Part of a small language model's weights.
Size: 9 layers, width 160, 5 heads of 32, MLP 640 tanh GELU, vocabulary 3928, 4.04M parameters.
Architecture: rotary positions, attention and MLP in parallel.
Training: a variant of Adam for these matrices, 156M tokens, 4746 steps.
MLP neurons of a small language model. Each row is named by its layer, matrix (up: input weights; down: output weights) and neuron, and shows model dimensions 16-143. Each number is 128 + 24 x the weight over its row's rms, rounded and kept within 0 to 255.
Before each neuron's rows, "fires after" lists the tokens most often just before its 100 highest values on Wikipedia text that the model never trained on.

fires after: " the", " In", " Ch", " New", " comp", " F"
L3.up544 [114 140 150  94  84 150  97 135 129  96 181 101 109  96 146 114 122 154 117 147 181 108 119 153 140 157 149 115 127 149  89 125 138 179  99 103 105 139  81  99 120 112 128  94 143 129 133  95  83 103 137 105 149 120 139 125 120 142 168 151 113 127  93 114  99 127 137 111 157  81 113 183  96 195 115 128 113  95 114 130 135 116 134 133 128 149 137 147 165 140  87 133 142 113 121 137 126 132 152 123 146 163 181 132 106 111 125  88 121 155 146  88 129 103 109 126 142 146 110 123 116 151 130 142 153 118 131 136]
L3.down544 [144  84 108 141 157 146 111 189 115 149 154  94 128 134 130 115  80 125 147  90 142 154 109 135 144 126 180 113 101 145 120 134 118 133 129 141 117 157  94 149 162 134 146 124 101 160  88 148 120 131 150 151 132 101 132 121  69  92 121 112 128 112 141 121 121  97 156 137 119 107 131  95 143 160 113  73 151 115 100 137 101  89 150 144 160 144 127 122 169 165 119  79 134 158 143 143 101 157 139 130 112 158  88 109 131 140 118 132 116 144 121 126 133 117 112 143 124 163 111 164 134 121 116 116 137 127  98 154]

fires after: ".\n\n", ").\n\n", "\n\n"
L4.up336 [138 120 133 126 117 115 171  99 109 124 135 140 119 134 124 158 103 129  99 169 126 106 154 111 126 105 130 147 187 166 117 129  92 171 125 134  92 118 151 112 111 109 111 126 124 159 118  96 102 137 144 163 106 167 153  99 138 122 167 102 128 141 119 145 150 153 106 123 123 134 148 185 147 151 107 106 134 113 138 129  96 118 128 153 109 120  93 121 114 144 159 148 100 108 102 121 142 159 121 159 178 124 102 143 127 139 131 120 113 136 148  97 170 112 108  87 118 145 111 152 114 117 151 141 135 115 121 155]
L4.down336 [120 130  97 116 119 157 116  80 160 142 143 131 117 145 141 130 172 149 148 133  98 104 156 142 100 155 140 172  88  77 126 117 173 111 121 150 136 153 100 172 113 128 145 125 139  85 153 151 103 101 158  76 124 153 144 145 130 149 169 118 118 139  88 135 152 128 151 127 126 166 154 116  66 129 140 133  92 116 117 106 159 167 148  66 105  97 139 141 141 167  76 125 153 126 173 139 128 101 134 119 117 117 128 105 110  93 106 115 132 147 102 100 151 161 156 160 114 116  84  99 118 129 104 148 108 159 154 121]

fires after: ".\n\n", ",", "\n\n", "."
L4.up385 [118 124 131 134  77 127  95  92 128  74 131 131 142 160 145 141 108  86 131 129 145 163 119 152 161 141 143 155 122 107 140 160  88  81 136 126 155 152 140 136 133 122 115 151 137 125 129 159  96 134 156 176 120  89 203  76 134 124 148  92 109 133 166 162 111 126 110  98 130 134 137 144 157 102 131 123 134 106 117 111 140 140 160 141 107 116 110 145 107 142 108 150 130 107 136 143 111 118 149 129 107 139 187 113 127 167 128 159 140 131 103 106  90 130 142 144 100 191 131 121 129 120 114 130 161 116 165 151]
L4.down385 [125 160 134 114 155 100 133 117 135 112 145 140 142 120 129 116 115 119 172 148 137 140 119 117  98 134 104 144 107 133 146 103 153 138 121 108 138 124 109 139 124 142 154  95 168  52 168 117 104 149 148 101 100 129 157 170 142  87 150 126 148 164 151 146 138 172 121 105 106 134 125 125 143 144  62 122  91 164  55 143 118 113 142 104 143  85 139  72 139 167 115 107 105 143 124 143 142 103 148 173 167  72 131 120 114 157 106  88 117 143 128 130 119 132 129  98 126 145 144 143 134 138 134 108 134 123 129 143]

fires after: "19", " due", "18", "ording", "ated"
L3.up560 [ 76 133 130 159  89 150  95 140 144 123 135 124 116 132  94 108 137 125 160  92 162 155 115 105 134 136 126 158 131  98 148 156 100 126  99 136 122 132 158 107 141 139  94 115 132 159 123 179 106  99  85 114 139 108 131 120 107 123 130 164  71 131 194 106  98 102 108  88 136 148 108 165 146 124 133 118 152 139 152 134 125 174 144 116 128 122 139 133 117 121 114 142 118 163 134 146 126  93 161 164 105 103 181 114 118 136  90 145 122 123 175  87 101 123 124 117 112 130 122 129 145 138 151  94 114  97 147 126]
L3.down560 [119 104 155 110 169 106 125 140 148 110 134 109 111 138 117  84 128 124 136 150 142 127 176 140 139 134 132 128  87  52 138 181 134 164 135 105  92 125 150 136 118 100 141 154 157  51 124 112  81 145 156 158 133 134 145 142 121 166 113 107 136 135 123 129 133 126 117 102 160 129 119  90 152 119 107 152 113  93 166 112  99 116 154  47 165 118 142 129 122 120 150 132 134  92 131 100 115 168 139 152 145 129  80 174 126 148 118 165 108 150 125 120 146 139 116  99 117 125 132 136 102 104 147 136 116 147 128 127]

fires after: " ", " dis", "–"
L3.up180 [121 129 159 171  87 110 109 152 136 161 112 108 131 155 124 121  90  75 114 127 146 153 132 154  94 134 125 137 110 160 142 141 129 138 161 134 131 159 159 114 141 114 115 135 109 109  71 111 168 108 148 108 130 100 140 104 104 142  96 161 104 156 161 105 146 185 145 107 115 101 114 148 150 120 127 109 135 151  92 114  96 141 135 138 105 125 138  89 186 101 101  92 123 124 108 145 143 131 124 144 134 173 172 143 121 148 104 120 134 125 163 105  83  95 141  86  88 135 151 141 125 140  83  97 100 135 119  99]
L3.down180 [124 145 109 100 142 137 123 132 146 141 139 172 164 113 107 125  85  77 149 144 128 147 121 127 147  87 132 144 151 163 102  50 124 144 118 133 111 152 126 124 147  95 152 116 128 101 123 144 153  90 173 143 141 131 132 118 115 130 128 116 117 145  79  76 148 151 155 183 131 122 132 137 161 177 108 163 139 131 102 128 144 139 132 111 153 111  92  91 143 154 101 140 140  94 125 136 106 125  97 148 126 120 136 127 149 145  60 115 135 175 169 154 100 160 129 125 136 114 125 104 141 159  93 140 150 118 102 125]

fires after: ",", " (", " g", "S", " \""
L3.up119 [127 157 100 100  92  75 145 117  83 126 143 154 148 159 117 138 115 114 182 114 157 105 127 123 155 135 161 150 161 109 150 128 113 133 110 127 126 137 174 138 111 130  88 153 113 123 136 160 118 120 127 117 133 149 153 140 158 129 180 151 133 134 136 159 100 105 122  88 130 137 135 144 155 110 132 131 153 109 141 132 172 141 111 100 133 150 150  96 148  88 180 166 131 134 108 138 111 138 110 154 100 120 190 146 136 142  95 153 155  85 157  87 131 107 105  90 108 119 135 125 100 127 140 125 133 108 107 141]
L3.down119 [ 60 107 118 167 151 112 125  99 151 142 136 118 132 132 173 118 122 145 126 151 100 125 111 143 123 131 147 131 129  89 121 119 129 141 142 100 101 124 139 170 156 109 165 132 131 167 150  93 143  98 124 143 134 175 134 134  91 127  89 173 115 101 127 177 120 125  95 178  92 118 122 126 122 115 145 151  89  87 102  92 126 138 124 120 157 123 159 105 130 161 119  87 124 147 138 148  80 143  99 103 132 124 126  90 147 107 127 147 150 142 117 151 173  91 166 166 116 167 179 118 172 118 146 123 108  97 128  91]

fires after: ".\n\n", " |\n", "\n\n", " |\n\n"
L4.up147 [124 127 136  70  99 133 109 107 153 142 149 104 135 165 144 100  48 141 143 135 120 160 125 138 159 150 165 119 158 120 172  90  85 117 128 153 124 195 174 108 166 141 139 111 147  95 118 130 112 134 101 144 131 132 139 103 151 150 145  95 108 115 173 117 145 115 120 132 137 150 138 122 151 123 126 108 116 138 140 149 149 180 180 133  91 127 107 100 115 119  90 141 106 143 105 130  96  97 196 151 139 132 174 141 121 122 127  81 127 143 154 113 149  92 112  98 111 129 104 107 134 164 108 122 145 108 156 127]
L4.down147 [ 99 179 111 130 127 157 144 107 147 170 145 156 114 112 131 157 103 118 163  98  97 134 136 102 122 119 134 124  73 164 104 111 159 136 150 124 177 124 124 159 145 124 155 124 125  64 106 112 180  91 151 134 110 170 127  89 169 115  86  97 142 130 102 117 114 162 128 138 117 123 134 110 156 127 127 115 138 168  98  94 110 118 142  65 139 112 136  99 111 112 137  85 151 117 120 156 157 143 123 120 107 158 105 128 121 143 128 112 119 129 122 129 113 155 138  86 119 161  96 153 147 146 150 155 107 120 140  76]

fires after: ".", ".\n\n", " |\n\n", "==\n\n", "\n\n", "F"
L3.up571 [135 138  91  88  74 157 133 109 135  90 126 111 111 104 146 164  87 118 135 146 134 137 113 117 153 164 145 125 172 136 149 157 106 136 130 133 188 104 132 104 110 125  74 137 121 111 104 172 137 123 119 118 129 114 112 133 150 120 161 137  84 130 121 135 126 171 145 140 124 146 132 155 122 140 110 125 132  57 124 180 180 152 159 131  90 125 125  94  83 166 141  75 154 127 103 153 101 117 116 124 144  70 175 144 108  91  93 105 148 124 125 147 123 126 151 123 149 149 119 134 130 130 146 110 128 128 137 152]
L3.down571 [ 96 179 158 124 112 129 124 109  90 141  89 165 145 115 118 108 117 136 150 149 131 143 146 116 131 127 104 128 123 144 118 108 144  94 146 123 120  81 113 119 166 140 151  97 155 105 141  82 129 120 128 144 121 116 159 142 150 130 160  92  91 136 104 145 133  98 100 100 188 105 129 108 117 165 147 101 170 158 110 105 131 125 101 154  92 130  95 132 154 147 108 135 112 128 112 144 123 125 133 112 155 145 157 132 128 129 143  73 140 166 137 101 104 159 115  63 149 116 122 126 136  87 163 130 140 120 137 133]

fires after: ".\n\n", "\n\n", ")\n\n", "\n", " |\n\n"
L3.up145 [142 125 150 136  89 123 152 100 133 120 150  70 139 125 150  96 137 104 125 133 121 123 189 126 137 129 125 178 207 123 147 160 121 140 113 128 116 145 162 155 125 151 115  92 142 138 146 101 146  88  85 142 105 132 102 129 128 133 188 106 150 140 134 136 136 127 127 110 140 127 116 155 138 122 102 127 122  97 142 141 165 166  72 144 123 172 103 147 103  95 130  98 186  93 135 122 156 128 121 137 138 103 152 145 109 135  79 130 124 117 161 125  99 115 124 114 126 144 126 178 134 162  93 143 114 124 125 168]
L3.down145 [ 90 118 114  98 138 144 100 136 181 127 155 140 128  88 109 104 107 118 144 146 137 114 120 161 103 118 147 123  83 115 128  99 156 146 116  93 143 154 112 126 144  58 161 124 162 115  87 115 122  99 167 150 116 116 143 117 116  94 142 153 138 155 126 159 119 147 128  76 111 124 126 136 116 132 125 114 102 154 110 119 112 129 139 110 157 111 111  98  92 141 100 121  93 147 125  94 135 108 156 112 105 112  92  89 134 150 178 103 135 127 123 173 158 161 115 121 113 135 126 126 115 159 145 130 162 134 151 143]

fires after: " ", "′", "==", " Most", "%"
L4.up268 [154 163 119 189 118 116 120 121 121 124 113 110 122 131 131 140 131 140 149 122 140 153  88 142  99 134 121 111 140 169 142  96 135 145 115 112 106 108 124 141 144 153 107 176  65 176 139  82 132  66 138  98 128 134 148 141 106 145 113 101 107 147 126 112 112 109 115 125 119  98  96 164 144 117 125  67 120  92 148 103  96 146 176 114 108 135 176 107 139 104 137 102 160 137 107 172 116 145 169 112  87 147 157  98 123 147 120 136 126 119 103 153 124  89 128  98 122 166 113 158 112 115 109 129 162 112 124 122]
L4.down268 [154 113 131 126 120 127 119 140 112 120 100 128 117 116 130 120 134 184 134 146 114 150 145 139  94  67 144 109 126 116 109 114 109 163 140 150 128 112 122 145 157 106 112 127 160 170 134 120 115 117 118 129  91 147 146 128 161 158 144 128  69 101 115 118 105 122 100 115 199 111 140  99 143 172 118 127 121 154 100 109 153 120 155 112 177 115 104 168  80 112 101 145 148  99 138  98  89 146 126 150 155 108  79  86 137 136 131 113 132 104 128 131 128 139 159 104 173 144 104 112 107 119 123 143  79 143 142 161]

fires after: " ", " the", " On"
L4.up595 [100 126 104  93 125 143 113  98 136 112 159  94 144 120 132 112 126 157  90 160 116 153 110 128 103 117 186  92 132 157 133 103 113 105 144 129 162 147 125  99  79  97 132 142 157 140 124 153  98 114  80 122 135 109 115 115 135 159 168 108  77 109 145 113 127 115 101 121 143 119 140 114 124 198 115 108 131 114 132 118 161 174 152 116 137 136 165 117 150 137  79 105 119 140 150 119 132 130 222 175 111 152 158 133 136 157 128  91 116 130 146  93 168  95 151 119 152 134 156 148 103 117 109  79 106 143 105 109]
L4.down595 [110 163 136 147 168 134 139 143 103 161 166 149 130 126 134 106 105 147 162 124 155 125 130 139 127 135 152 112 113 113 106 137 148 142  92 126  93  81 113 164 113 120 118 124 127 173 140  84 160 168  80 135 102 118 120 126 129 106  88 130 161 116 145 164  95 126 122 103 153 131 104 109 127 142 113 127 120 134  82 136 150 118 126 144 124 120 165 163 162 158 151 137  79 153 121 143 139 164 120 103  90 106 195 137 150 145 136 173 116 134 131 155 110 103 123 106 122 151 140  94 115 170  87 132  79  81 140 119]

fires after: ".\n\n", "\n\n", " |\n\n", ")\n\n", " member"
L3.up482 [117 149 148 127 126 136 175  84 131 112 137 113 128 172  96 126  95 115 116 131 115 167 179 109 118 124 181 183 155 127 141 132 109 109 133 135 152 101 129 110 150 136 105 154 122  99 114 168 104  94 108  49 157 162 133 106 128 157 134 129 121 166 179 131 149 140 109 110 137 151 109 187 130 105 115 121 109 124 142 190 143 132 165 152  86 120 170 123 105 114 105 131 111 133 133 143 124 120 124 147 150 151 167 193 117 114  92 137 115 157 152  92 134  89 117  73 121 144 132 101 131 133 102 139 133 117 136 144]
L3.down482 [124 170 109 128 130 151 105 137 137 162 126 118 110 130 157 114  88 119 144 117 130 140 148 119 158 136 138 127  86 103 124 112 139 123 107 141 126 134 129 129 128 134 159 113 140  38 134 107 157 131 150 149 134 175 146 120 147 115 178 141  99 129 102 149 118 128 146 106 116  98 145  95 141 112  99 110  73 140 121  96 171  81 150 104 107 111 118 111 142 136  92 111 156 115 135 141 175 169 148 140 121 136  92 128 114 131 154 121  92  92 141 129 157 124 187 109 105 147 106 114 163 117 154 119 120 152 188 114]

fires after: " \"", ".\n\n", "\n\n", " |\n", "=="
L3.up123 [150 137 156 140 151 117  93 109  87 149 131 124 115 149  99 108 135  66 183 130 134 147 178  88 113 147 132 120 113 136 134 175 104 156 161 139 132 105 112 119 120 149 130 136 110 123 101 171 135 135  93 114 164 135  99 121 116 167 111  75 123 176 178 137 130 144 117  43 135 148  95 138 100 114 159 120 127 103 135 100 164  92 125 158 113 146 127 122 152 154 139 157 120 102  78 162 158 112 120 112 133 163 152  86 134 115 103 133 114 105 126 145  82 126 112 121 117 146 116  89 153 138 104 129 117  99 139 114]
L3.down123 [152 107 167 134 100 109 125 117 101 127 135 162 120  88 142  87 166 185 153 109  96 111 143 157 150 143 147 155 121 153 151 101 163 100 189 133 131 117  73 105 167 159 155  89 120 167 100 123 151 116 100 135 148 118 139 122 111  98 135 119 137 131 133 103 153 122  85 119 119 152 134 167 128 150 126 119 115 141 143 122 123 140 113 129 122 121  99  98 106  82 177 130 152 140 113 144 161 180 110 169 107 148 144 135 118 104 101 122 102  86 155 106 104 123 128 106 147 120 137 108 140 144 113 143 125 153 121 115]

fires after: ".\n\n", "\n\n", ".", " \"", " as"
L4.up364 [140 130 111 115 111 146 126 142  98 147 166 106  97 124 119  80 126 132 111 143 142 160 123  86 143 159 132 170 120 156 118 130 112 116 126 133 158 121 148 148 118 106 140 138 137 109  96 152 123 176 114 138 106 145 119 103  95 134 138 116 145 199 185 171 105 123 107 139  86 146 154 109 143 125 175 106 118 127 130 146 159 139 194 133 108 138 141 114  98 118 117 152 134 119 118 135  96  97 100 144 163 135 107 162 132 146  92  94  97  95 133 121 187 138 133  99 101 110 101 129 144 137 130  90 109 143 104 152]
L4.down364 [136 120 180 125 122  59 114 151 154 106 131 102 140 131 121 130  73 155 141 170 114 119 131 163 103 124 150 134 140 144 138 105 126 121 104 122 129 145 119 134 139 108 132 137 174  99 123  96 120 129 180 109 161 136 110 119 105 117 164 102  77 131 145 141 136 114 146 129 125 164 146 142  68 117 141  79 113 124 106 129 112 123 119 113 133  86 148 126 106 144 134 147 158  82 151 115 143 107 140 165 149 164 147 127 131 161 146 152 147 122 113  89 124 121 134 160  87 121 136 116 155 149 131 117 142 136 108 156]

fires after: "20", "19", "23"
L3.up375 [ 82 162 133 168  94 138 111  76 156 140 113 132 158 120 110 112  83 125 133 142 142 151 133 162 119 125 142 109 135 131 160 115  78 146 115 119 123 129 133  40 119 136 104 119 108 117 118 182 128  66 125  94 139 174 161 127 134 113 122 126 125 144 115 122 156 128 111 118 148 120  91 109 163 143 108  94 132 137 133 140 128 134 129 157 138 137 147 118 131 165 144 132  92 137 111 144 157 120 161 127 145 121 180  97 122 114 114 134 119 110 122 172  89  70 137 124 159 146 100 133 109  93 122 127 125 139 138 114]
L3.down375 [160 106 104 141 149 114 121 180 125 147 152  83 123 125 108  96 103 100 163 149 114 140 185  89 177  86 126 142 190 140 141 125 106 109 108  75 103 118 109 137 125 132 149 132 122 149  98 157  83 142 137 134 103 124 129 128 133 143 139 130 131 163 151 170  69 122 115 122 116 182 154 162 118 105 140 126  92 119 187 143 107 141 134 132 113 101 119 147 118 137 136 157 153  62 101 120 138 131 122 130 148 116 129 112 148 116 130 129 107 111 172 122 119 123 107 105 141 140 180 127 195 130 125 111 115 143 162 155]

fires after: " of", " In", " to", " for", " ch", ","
L3.up557 [144 118 119 145 122 105 102  90 142 115 185 149  72  87 116 124 149 104 130 118 132 134 129 177 122 125 126 164 129 150 130 176 121 139 112 149 156 115 128 122  70 119 143 103 125 154 110 138 123 117 115 126  99 142 115  79  85 137 118 127 126 101 138  99 151 154 105  96 152 155 106 166 102 104 112 135 107 103 148 138 113 146 138 132 157 151 120 164 172  94 111 143 136 109 134  98 123 102 129  93 204 131 166 123 142 136 109 130 166 137 114 148 156 133 100 116 104 110 141 104  99 170 139 154 187  98 133 125]
L3.down557 [154 155 136 143 109 188 151 127 137 120 190 140 138 115 132 126  90 128 132 109 133 158 170 122 109 128 120 154 110 113 120 142 135 101 130 172 102 131  97  99 127 136 108 148 102 129 105 160 148 184 174 107 120 114 108 127 150 125 102 136 157 146 165 152 102 147 115 184 146  82 150 120 161 121 124 124 153  98 126 121 118 137 127 142 130 122 147  98 152  97 112 152 144 141 140 124 132 136 130 141 111 101 145 168 158 121 126 134  90  97 112  96 102  72 134 128 136 124 141 114 151  93 145 134 102 121  92  90]

fires after: ".\n\n", " |\n\n", "\n\n", ")\n\n"
L3.up318 [135 162 135 163  61 104 153  84 140  81 128  86 114 135 110 108 103 133 135 102  98 149 102 146  93 170 119 135  91 131 119 131 114 111 117 119 148 127 123 117  91 109 115 142 162 122 174 136 106 110 134 132 127 152 177 149 157 129 148 136 107 139 176 142 115 114 118 129 157  85 112 109 113 117 153  98 123 119  98 141 157 129 141 152  98 162 123 112 117 102 142  98 123 153 137 134 148 126 122 121 139 138 134 154 126 111 111 105  96  95  88  71 166 126 134 118  76 104 129 144 107 166 127 136 162 142 110 164]
L3.down318 [124 106 152 129 137 136  70 109 132 109 138 144 118 157 120 110  94 130 175 138 163 121 111 104 124 155 138 158 132 157 147 152 164 130  68 130 133 153 147 124 125 103 146 107 201 136 110 136 126  89 155 140  97 156 178 129 121  82 147 122 106 156 157  89 152 124 115 105 109  81  86 152 118  93 146 127 104 129 129 105 128 148 130 140 116 165  93  87 123 103 100 100 111 115 141  89 134 127 135 165 140 136 160 126 114 173 119 110 134 118 122 112 160 128 116 161 109 137 118 109 103 118 141 120 153 169 124 146]

fires after: " a", " to", " of", " and"
L3.up111 [126 136 145 135 143 133 119 136 105 121 138 130  60 107 141 132 109 110 157 143 110 155  98 135 108 125 149 143 126 127 122 132  91 115 147  95 153  95 139 122 116  82 117 145 180 169 151 139 156 171  72 130 206 166 107 137 103 147 107 145 125 139 154 125 150 160 116 144  96 135 128 179 118 133 147  99 159  83  99 119 124 145 141 142 124 125 156 139 128  90 106 107 122 103 111 127 140  88 136 125 136 126 121 162 117 149 117 129 113  78 135 105 130 125 120 129  83 105 157 146  96 137 149  80 203 139  84  93]
L3.down111 [112 112 129 146 151 141 130 168 112 112 180 131 143 178  94  82 134 119 138 111 154  92 116 138 116 142 119 143 109 131 130 113 104 170 121 113 108 134 131 133 108  92 163 119  60 158 129 142 113 140 126 155 189 112 148 158 144 103  80 103 157 121 131 119 152 117 133 172 135 106 125 120 146 140  94 141 190 110 134 133 135  91 135  88  98 125 170 132 120 162  88 122 108 130 129 135 118  92 127 104 154 129 127  83 170 117 148 153 132  99  98 114 122 140 159 163 134 108 133 134 130 128 140 128 115 160 120 118]

fires after: " ", "20", " the", "19", "′"
L3.up50 [ 70 111  90 156  82 112 100 141 129 126 148 126 140 129 161 170 118 155 148 135 128 137 113 148 102 104 109 151 111 118 101 101 110  94 111 127 125 138 150 110 111 109 111 141  96 163 128 126  82 131 112 142 136 173 120 137 154 131 148 120  96 157 173 118 116 115  87 119 134 155 141 148 127 129 141 101 160 116 108 108 111 107 132 131 137 107 134  86 125 121 142  95 149 113 115 125 134 155 119 170 141 106 118 105 155 161  77  73 142 158 123 133 143 134 150 125 157 140 155 145 123 149 164 128 129 134  84 164]
L3.down50 [148 118 152  92 157 123 121 171 112 159 104 127 136 135 149 137 155 162 133 125 129 133 120 135 142 116 148 123 140 122  81 120 141 174 112 142 153 136 147 114 191 113  94 108 110 118 132 144 137 123 161 155 133 141 154  99 146  74 127 165 105 143  84 137 139 131 135 147 139 108 152 112  96 148  77 190 133 113 100 125 125 137  93 126 116 154 132 170 107 131 119 125  93 122 105 141 119 132 120 121 119 193 119 122 120 138 141 108  80 142 107 110 105 126 143 109 146 153 141 103 107 105  64 114 160 115 116 156]

fires after: " ", " the", "==", "20"
L4.up627 [109 171 124 118 138 150 104 111  75 153 176 142 125  98 136 104 138 137 123 144 165 139 127 148 120 124 155 105 170 140 131 144 122 153  95 131 123 125 124 121 145 141 104 143 128 151 165 141 109 108  76 165 136 113 114 112 120 153 149 175  73 165 143 127 126 100 108 109 138 113 100 159  83 116 139  79 141 130 140  88 123 110 115 129 115 115 127 120 136 111 105 119 125 122 137 165 110 128 110 121 104 166 129 133 152 104 130 118  88 169 123 137 125 106 147 142 112 198 126 114 105 147 178 146 117 150  94 120]
L4.down627 [ 93 154 127 106  92 116  95 128 111 169 124 129 160  65 148 147 140 155 144 110  92 117 114  91  82 137 141  93 154 117 146 131 101 158 107 160 128  56  71 125 133 140 167 113 126 123 120 135 121 131 143 129 144 109 133 135 139 133 159 122 108 145 158 137 138 146 143 119 175 133 134 142 118 112 127 143  97 178 116  97 135 102 137 132 111 157 109 154 114 123 154 107 158 133 113 101 106 136 105 111 120 167 112 121 169 142  89 164 148 149 131 167  95 112 123 118 159 159 145 151 142 168 163  98  97 168 103 138]

fires after: ".", "ouch", " "
L4.up110 [125 147  59 105 137  76 163 125 115 135 150 137 141 118 130 123 114 117 126 141 168 152 118 140 115 127  88 107 144 150 125 120 133 116 117 148 160  99 127 139 115 120 116 146 129 176 171 128 135 153  98  99 173 101 120 137 103 144 111  96 111 127 108 173 134 111 114 124  67 126 123 151 154 117 120  98 137 122 133 116 149 120 168 135  90  90 186 108 143  95 152 137  94 151 129 148  85 113 148 141 119 151 121 127 119 157 101 130 123 122  79 119 170 163 153 105 107 148 105 197 143 113 130  95 120 115 129 151]
L4.down110 [154  73 155 161 121 129 130 185 122 148 102  89 140 150 113 128 149 118 167 121 159 136 139 109 127 130 122 124  89  97 109 115 123 160 155 132 152 164 167 108 161 130 159 120 148 134 106 149 148 164 117 112 138 142 141 142 148 136 100 150  92  92 102 149 160 121 102 116 120 148 107 131 144 113 102 126 126 141 123 126 109 118 131 150 168 123 177 157  98  95 121 109 120 117 140 154 132 144 140 154 150 132 124 134 121 118 103 148 194 119  98 121 133 130  94  97 108 156 129  96 122  99 118 142 130 145 111 106]

fires after: "==", "20", " (", "See", " her"
L4.up60 [100 154 121 144 118 136  88 112 134 140 124 114 101 164 189 128 130 143 135 169 127 117 121 118 127 111 132 110 131 150 107  96 117 150 146  77 112 107 147 104 118 131 122 138 114 137 129  86 145 124 116 138 103 150 155 136  80 138 124 154  70 115 103 110 126 156 106  88  87 185 103 142 141 114 117 139 178 127 100 133 164 139 110 168 122 156 138 153 113 140 130 122 132 139 136 168 162  92 117 140 130 158 149 188 131 169 124 115 146 108 100 135 106 125 107 134 121 172 134 148 112 138 151 144 159 154 122 110]
L4.down60 [132 167  77 116 128  90 102  94 107 114 158 139 147 141  90 158 104 129 121 160 121  87 126 105 146  87 127  94  98 123 136 104 148 174 162 111 133 120 117 108 128 161 143 124 152 122 106 150 151 119 138 129 149 142 140 125 133 120 108 116 135 151 151 148 131 136 140 121 116 130 135 128 101 159 108 116 138  57 148 136 153 106 155 123 107  83 139 129 143 139 109 148 146 101 109 140 111 124 102 100  91 166 136 149 105 123 118 147 120  95 159 137  84  91 120 120 122 137 166 114 136 105 128 115 123 111  79 186]

fires after: " \"", " (", "\n\n", ".\n\n", " s", "==\n"
L4.up145 [137 136  90 127  90 111 134 117  90 134 123 136 140 113 111 123 142 118 222 159 131 152 138 118 179 108 122 127 128 115 143 168 120 215 126  99 137 113 143 159 119 139 127 118 105 162 135 133 114 121 130 166 148 147 115 134 123 121 143 104 143 175 140 127 112 177 141 131 101 130 126 126 133 111 163 102 139  98 134 106 158 148  96 141 136 128 139 136 138 136 132 114 100 134 136 147  95 136  92 119 125  90 125 181 157 185  82  94 110  88 116 166 123 121 145 122 155 155 109  79 124 101 131 103  91 112 119 133]
L4.down145 [ 97 159 105 142 164 139  96 151 170  96 164 125 143 141 112 115 136  98 106 116 110 115 104 109 147 134 118 133 120 132 139 113 135 119 143 178 122 155 131 127 159 183 172 149 149 170 103 151 113 153  90 116 143 113 136 108 104 143 118  98 122 118  79 137 114 137 153 154 120  61 170 170  98 142 158  87 124 146 121 112 106 136 140 114 151 123 120 121 130  87 128 122 126 162 125 121 119 155  70 113 129  90 121 181 157  95 121 129 183 125 105 116 144 144 102 157  91 141 122  94 116 134 130 151 169 127  94 112]

fires after: ".", " ", " Ad", " over", " ad"
L4.up228 [136 168  61 125 111 103 168 158 149 114 143 139 185 135 116  93 131 125 123 116 112 140 106 112 124 150 116 107 145 124 127 123  99  99 117 146 126 111 100 133  91 119 140 155 156 154 117 121 111 162 105 150 175 126  95 127 114 129 152 120  66 137 133 151 130 113 168 136  91 118 164 142 142  97 129  82 159 109 112 132 163 121 119 133 106 135 128 136 140 102 120 163 121 107 113  90 140 163 146 147 114 141 155 140 108 129 101 130 129 122  69 129 149 133 131 142  99 137 118 145 149 119 155  78 109  98 160 139]
L4.down228 [150 155 104 100 178 105 147 124 132 127 111 134 135  73 128 109 111 153 158 132 162 113 100 146 120 137 171 118 103 136 147 117 111 115 142 139 110  86 193  89  95 118 159 142 104 166  97 116 169 119 119 114 130 103 115 107  78 102 104  80 154 121 107 141 168 116 152 150 144 111 151 130 115 114  96 119 153 141 113 121 112 124 122 132 156 173  95 105 117 103 150 126 170 109 111 120 103 146 127 143 124 126 117 169 166 148 105 114 117 114 149 109 113 144 125 108 111  85 137 116 137 115 122  96 114 169 158 143]

fires after: " (", "D", "A", "%", ".", " \""
L3.up521 [157 120 121 142 123 128 155  97 100 110 123 186 133 136 105 134 115 128 145 114 146 119 143 118 163 139 173 126 137 141 119 148 109 116 124 167 131  71  96 119 129 161  69 153 161 131  84 151 102 154 116 109 124 127 154 162 112 120 147 150 104 149 113  98 112 112 148 100 127  90 131 124 131 110 145 144 141 102 145 110 168 111 126 110 105 106 179 121 110 132 116 128 124  99 108 151 135 132 187 152 139 118 150 133 141  97  98 162 117  92 135 155 172 133 118 108 165 193 147 123 103 132 108 153 114 106 112 131]
L3.down521 [120 164 117 141 125 127 121 103 129 132 138 150 151 132 134 140 109 154 163 110 112 129 136 130 129 130 106 135  88 148 122 139 128 119 135  91 127 139 126 126 142 118 167 129 101  99 112 140 141 133 128  89 150  95 151 132 156 143 110 128  88 184 131 114 142 160  85 199 117 166 185 161 140 121 135 114 127 135 115 108 121 142 142 180 124 102 161 120 160  69  74 167 144 139 115 140  85 100 144 122 127  85 148 134 162 136 140 115 153 136 123 128 143  79 134  85 142 117 109 113 129 103 114 128 147 167 122 129]